Weights of a small transformer language model.
Architecture: RMSNorm before each block, no biases in attention or MLP.
MLP neurons of a small language model. Each row is named by its layer, matrix (gate and up: input weights; down: output weights) and neuron, and shows model dimensions 352-479. Each number is 128 + 32 x the weight over its row's rms, rounded and kept within 0 to 255. Numbers have three digits each. A neuron's up and down rows have the sign that makes its largest values positive.
After each neuron's rows, "raises" lists the tokens whose logits its output raises most directly, leaving later layers aside.

L7.gate1485:117149088131146176121212108105115139115196134132101113095168117156105138103113140135063114145091171151153096096105095094096154177113119168183097125078094149149123154151093095153132065174152118198094164196119142114223128124101159104101103081127119119091128133101149130083079157160119115073116097158129179160132129162163143148184083214202152146179151136089135151147101117146114115073129
L7.up1485:100107082162136095093059084111108187141157083066134106109169096174163151118104143197155125201157129127141117147147076100132178138135143103177110098095087130117130152196091095189159169162152142120159189126157075132131140097138132122115140110173171174165139120134195125119080170122160177106096099098141148087121106140101120124117147145155119130102135190095197135173121132123104107100122
L7.down1485:110136104157160089132131169100138142080137192119135131098116093224112134081143091122133127093153110091155181132167094080136152126134166077149086118150105200127111175141127028108185080149105098143120203152111095176125096150126147190148154091101170119136091169110109137127121117070110120118093134107141134143127102138084130134142102148160173141087092121114151162158145129169127141112165
raises: "gen", "sen", "ng", "g", "ger"

L7.gate2236:163137135137130129145149093177093160081129135123098113094105138079103085107136114163173141077145114171151110106104125143152091113159106168156093100110174147165134119177154128067141157135108099100147098147115062159138127144078122175100115110080135106157120171063132098142118178121147067113137131174078187172122174088173085117118116180166112172171149068132121107096152169171127190131093
L7.up2236:113162120166138134127157137149120146160114149106088096101134078127083125102151077114112092091138120122142119206116090129095154114086146100162121167178117166165107174194133147110124112144114163091168094184161136095109167106099143128101103103103185119174069150118119085121123143117162102162094097110108119120167095128168093104157133147130136149100153136107096194092117146134135139121142
L7.down2236:117134117153136173116144150131062157126139157094170107113129191122153120141100109136189119161157142134101150186098198159141167100157149175127117194160137110159136140160153125134191141115057138117097165151108108124141079172122114140112104230114130126147158083115102092145138106106160100125140123135195196161069177147111094112101099141108091143118097172173141144138149143123115117131105
raises: " it", " this", " these", " her", " his"

L7.gate749:097115139126102140112117125119144160106185125110057144086131043114077104140146082146137151134121147138157162126109157158125143101148157139182080118172143194118096165121151111107149124122104099113122105128136147124097100116143088104138093107115133145097128184100153131191081154135130144140123123137086123162172149172129145188115142177068132174153146143115136127088191171121157166104139
L7.up749:099147158115118092084137066119101095157126165156075071044096078119098123166182149179153102136149105071137188112149117157121140154146169173170063101146109173082119126202161099130105199117127109052175130122078197119085129160156111174111105090119133127100103193129141057162094178162150157123101094191102142172133171099080150130093120164142165170163138104100137115146115148083168097094153
L7.down749:098154140132114182096125134148116127147131125152164191092077118094138116147119111139206106111145118142107174138148173154122156107178093132111103105154192148128088161142171127151186145190129123098140083176061104123147141138131069163139112136128087075080183121143168156131064106133135094128154118160133098147104196168074100131140087139168126120146125129111102147133116110111124151124086
raises: " itself", " the", " its", " it", " their"

L4.gate2116:120143143097089133117147080086143152187126096165127126099134107165135071095183041129137159092111137121182083146107100163095097135157166160124166108124117121101137116158166134138145125161114119062123136164118100115167113114122107138224084145159111070050099152144144140159127148174134130140136203118128111134165118186140125113105085233133193088115127143096105172140106091104070178125109
L4.up2116:151106118135088088121159129146128138113168152128166154150071129124123131085126128115184143145135108147115137145166182152177149168163090098130181176097143159094086141123096145135174023117099129128110161179146129104119159117102118119159133086100170182169089172116132071089146105087121080117114192168176192105120165170095099144194088073132107112122165108022119090121099131109132176095067
L4.down2116:116127105110133118123141125092119153162107100129132138133149154110111108121186069141070194137106151123128094083133022128160106074102118151125104155153123114151159159151148105157132145152154133064147132092143136045150095126123195165074137099154104109126175152137136110109089120155135126187158176102130113127174104129124161134078115129113180090125105099150151095155116110131126140137183
raises: "ized", "ised", "pa", "it", "ities"

L7.gate2284:140145121128083127081117154109093135089140112152079103073097133063095109107153122095111104103149181125148161105153123111119160116180193102152129087090105160124146149131213118135174111099156129100108123113115139144160138151144092091101175145109113173145154098128138061180122147157153111182112144080087111121146169095137154135130138081123100161194130110028094095136180184193145157075146
L7.up2284:164121121104126156089145161136138091113094164086111137144132168079106139099167146165142082056086159091143140115149150166191115162179174157121153120109134147132153189138135149105147165156111106129101123106174103179070198139146110076129211119125129179131104109109107101182159134102144102107128170154075131098138131103132120164128144139111099109150165093121098099165091193158110171125135
L7.down2284:147068110130205109113163074110088135119153075128205126148135169059055121084166137077142131067150102107116135107114085149217112138177154146121112132086127150156112093090145129104126151098153138112143138188170130161137134086133123169131169172130139140148124131155167118102137070124136037136134155086117134142166093085133150084117115082051179155119116123091095132107069114160121083176159
raises: " may", " was", " had", " is", " must"

L4.gate2141:070099088096150139123113134152143147121123121109074102094126141190106089084151099109151197158149108104183134184114118125131177101122127083108179084152137096119197178143142132208116115126115113081018168159158141102128070129150111150195124203201132100106189109178167115153126170106148149198174113138167145143142103096184151116155129170058115183190150123077131144107140143116132121137182
L4.up2141:094116064129172176139102134108139148113134113126095114209129092114157169157136197092143150132156065062149118173107108155175142105078121075096114127082160129098185163155123085178156154130160142089093130157107176149127134162173167117154114120133169053168170168101134128126207198076203170189146156161128160117064123128151090131088111087117115096057155149106151150088096132119107153134134
L4.down2141:166171134163141058156137145124183085106125135095153188153163104133110155097078137084173076100140115131126149112136057098069063097105157112098116134126208203116132121114108088117170165098160151123175144155067206137122131178111205099133113133099186132127131137096118086147130146136141114139124135144169114081130122135081054115147099117115149116036087116125081084151101106132101109079069
raises: "ken", "tern", "gen", "ny", "sen"

L7.gate1089:109182137114064159164163066133161085108133117145141111198172080135120137087103085129110087116170130124080147109117114140126164134147142147137099132119150106157163209180114114122087168174173194084157135135161139163067144132105104145099154126106138139102149126086137130157104119048137106043099116087121136197199111102124112110104131141123168133156159161117132083100170197127160100154122
L7.up1089:152165135155130143098116090097123095138185088127169182160118137142108139191152126145136147123128170191101142127142097096129137057129109081043162128057095100106145099162202155077110131138121144137174067078130136171095181140164160085160210123110050145104145098161154122148060139115120143124102080092105173129132115137083167114106175191109086096178094137120099166142102132125111126177125
L7.down1089:167133132116121113117137166156169101137096125112123137126135088159056160198129102136112087132099156116181131146146091149085147159106108116139151140149128120157105117134150096123122116130126137102212089161092094171061069095169073050143097108084124111126163144090130136100109162166136105067131135085160101093151124168117114118081083095127179101135139108121134029066114184209193141119119
raises: "ne", "nes", "quest", "ons", "ge"

L7.gate1965:137137154122103124147111085137102097140124090129130173107132162128078216138160158111147147136109099152088140164146095065124115133156126062096120101180146170135152122125115127135109132179092047088127178167125134095133115132145205100030130202153060088087100081174112139013120122133147156104097179134180122132102118143093112094091127179104086097134121150138103123169103120139152140114171
L7.up1965:044121090127123127131155127109108103110118134131109096138112071138055177131178071146087139119153080126190101126114092109130100128092131119080107135107113131105093157172183160086087105101072162150102167115171132109096120132113149110112131119157149133165131160113117059117166149136056172100065091099110081106173137161134229123123092136103171134140188159101122057143117120142154101122201
L7.down1965:208078146075147085140140137168153090117101087116117166137116200098109136090059165117162116110134093150157098158122121140135137105192085196124098134133167127110125138107127140113166124093165103130195080105113133198180114128152072152075114136124041129122105106082122127093082140130140089180144145077144157161170191184141089113116112117084110055098119121134141085087102157122072100128054
raises: " his", " any", " the", " him", " this"

L4.gate1959:129092102167045133144119142188081083066156147116145111160116113145142143141149109125105146128105151101161095136091095137097149111090124084118121124106139146146082141142154092144160091141151155180073146119129148191117130143134199108119142114169101153123081089124189102139141147165171078194096163110110127149124103152100173170148137129095130131139139142156173113040140136116136107141100
L4.up1959:119180045126108114113088101110146115125160048091133185108103130133123122131111143104099188134124149149152121128113159092107190152136111103146087115151044090156143129159128090162133129086101123134136056172087071096153107107163105114125072097126111121120106118192112204120152126142116091114142073168147116143144149139118059115170160141173102116165137105145153173085159123134152103144173
L4.down1959:124147088181085133121128109179153153121176167086128188149110185115079170173107134082108137128090154104140130157114107128104191118117099115125091122141162173143100132120152121149133119166073182112117119228108136172083123104135152106123075060161068158126068164139125188202120102204135148152128189108162135147113054138099113085115177164079122122145115114189156111116161196118157132124145
raises: "ack", "hav", "ock", "ush", "itt"

L7.gate275:075123165137125179171131113133138127100138192090133084077102117149099129102098113161113194159151089226162134196161128170109112119125087195182127166130140182170100112141141141137122145094146145103183068120128151103077159075134147085164122115142149152113130173132151134161093139102161068215106118140092133192147164155075124170097113135111131154131116097080135213100134132135180159058121
L7.up275:104089069152121110134063112130117120154140181113130101112113119081098161134138092161140151105114172090173130117093092082152105120102129160109103140099102141111158144117105174118195076119154167109162135164130108165051131118110120181206187192146179109108124172112132128183131153156132123146164178149135140134215170137094093170114070173093123072085121130155115150101153105107220130096152
L7.down275:165116090192113130205143094113135168081115103131151052160119115092126102103122134120207111145196079154135062150099149132127125119176104114176159137118152083182093123119130113107137102108138171124110079146148103124085164102112113168142099107134106091142141093105085132094113110119078131154198108124123125122103182127145096100104118177089098181215080108083141178096197070067153128114057
raises: " his", " their", " the", " her", " another"

L7.gate1828:174114167114098121139171124162104124149165093091122096134130138130103070115143120148057167083099202167119103074105113126123161091168053170142076121127051110171137153104149097117144094090072111096105135157136098174181111150194105118128099119098136107111161087123088096131050137148150047127161112073113095159110132113155110161163117150103115151157134055125189096050162120113148140125142
L7.up1828:101089124109095134132104082150100091164189115154129085121117074139082121085126123145093160072114157130196111149125159136084154132083173121126129114101082094126211172154103077166100107124130100136074141139172162123140158080150081107161121168122133170132166093179058136152172159120150097055126130141148106121141101174140144132170140139140116155134210150095132108134196130094134152129113
L7.down1828:160119200114166095129136090152137144146114178048131076133100057071104080071112118111196127107108129101166113030156151103147130143140087120155074136099162131193174142118146132150156150129088093178074118116050113164075174111189122121099088128127133139144106141146058089124094130127125132116119134066098138111121134163144167119115097145051113123095126106116099099133145159113156167114077
raises: " was", " includes", " contains", " appears", " is"

L7.gate2003:122118138123066164119151101155199109075130091092151087107147109128108140145091090126118152049099132220170133136216123150072114115148155127129091101161082159087167088141116079138108098136138072144181081159132113126093120120093136148110123133156098154108114140115078170140087160163081110091112157182092151146155164122152144078120114131209158085100118159118076164096156139178144095135172
L7.up2003:078098099135128131120115118143136145115110116155104101122109054114171143087138111162141127138107103108140124122138090160067159138145047114107070049185122127182106149170141183095125131193125110091119138136085098193131109153141133131113155152117093166157074058147121112068088208167057105160084180141123177061165128148069136131129042132133103139126115104081132107128096138162149071106107
L7.down2003:115173158104147139157159125147143108078101113113109112180117175136145135141149103104138106092111082112145098172165086096119144161154100139114141110185075129188105120079093171083143128153116117154129060082119170172142117067081114113172158072112178136105108096168134126137108089131170131138157178151120105127129117086117172062076190112147091123135112102110153135173148125153090136154130
raises: "'", "’", "ated", "iz", "well"

L7.gate617:133131124124103106100141082164144121156136105093092136110152063194125156148119095228127095110094155166178096095162166111167171132145019058140101122111104169138196118115168144102123123130108087100085130096095122076134134164135129175158168177150141129197138078132123128090130124156203158123142171121151161134137068176114116148139135121121075062134098186139084140088050142094144133147104
L7.up617:110078174087056090079147100161133120153129184155158132144155128172046236120161155123109148140183093122143151155192185134199150147134122094143170142106120083101185112143148123152165096159139143163103117095152116165118173154146147075190131148133061141145105142117134125165127125102145129082068158055126079143120129129142126124154161106103094140155153107116130141129176156142080118183112
L7.down617:097109176179149086102122137122085121154119121108113089131105074126132099081084128130184095170133171141115158111114129134101156091182119058110084126161146091127135168125121160157138115087014187170095148151118096056109118132172129134101094125156116115136150144061119111095099130146123148116144117115114135145128163131121122090140151139133069062118123115110130136073114103044090086127093
raises: " these", " this", " other", " any", " there"

L7.gate811:054149140161101088113094117122114068074184121093176115113106065095122144090161163097139120124091129078157096082167108082150223130082115130164075165151116127165136075151151107106161125124130141155111131113079130128128088162168190054188103089072127130078115123132094139205090140132178078133118147126171161160164167121079077126055116102084091067152183154169128098124198136121102142078140
L7.up811:093148091117099130190180059155112173154125082191117129120109093123175102135140085139134207174149154127091129173125158108163178133104167174120102134094095079111099198144103100162158162165114111111127128114111097123168159122084157061128047139091135184084165113163136101166122118138162155123096128082109063100119154135110186156137138127134109100104118149115060077176172098147138143101132
L7.down811:097115144132163073093078115229172136141123111123161140144097154125131124083161085118069118156145104105078160139157077070144138102128147112133118114157144185141185125127180133137145138119093064108100127164098153095175120106150126202077131072211103131105154145135104143125143127150150112134092166106131165127133063155128130140103133127129179147194125086058149098154185151125187137074136
raises: "kers", "ker", "ken", "vey", "ked"

L7.gate996:154120149097130119166185101165033147160150120139173056148126061095119090154134106136074086139102151182093098135099166134183150071112138085162059102170155135152141128178183122140070088057120143129123134116136115092111097138122074104156094129105129090099130168146184111165115159119125129163081103138059130196150103124139101099151146123157145173205121103157115136079152138107129101134116
L7.up996:126134167092140118137225054132075117081159118147138143176127041121134112146124100161140104153085119190145118113089155113155164109115165111110068154169100152147125128148118107144129131127116149112091118082145137165103118127130094067157087114099178156126118167130133135129121102155161152132222115161142188199213122079120151152161174121141166183110149105153214126085137180082104175115130
L7.down996:096141122129162097116089134164125111101134119113164152143053087129106140107119115091074060088198125132165114100102181065108158096128108160118092174108118121118113149118093142158072125175181139147073136147149137135146121105089157174145108127167136121155155180096165089149123071101141097085158128151078178102171095090128130203134116132106185122107115140140125087115102095149154143028138
raises: " to", " south", " east", " north", " west"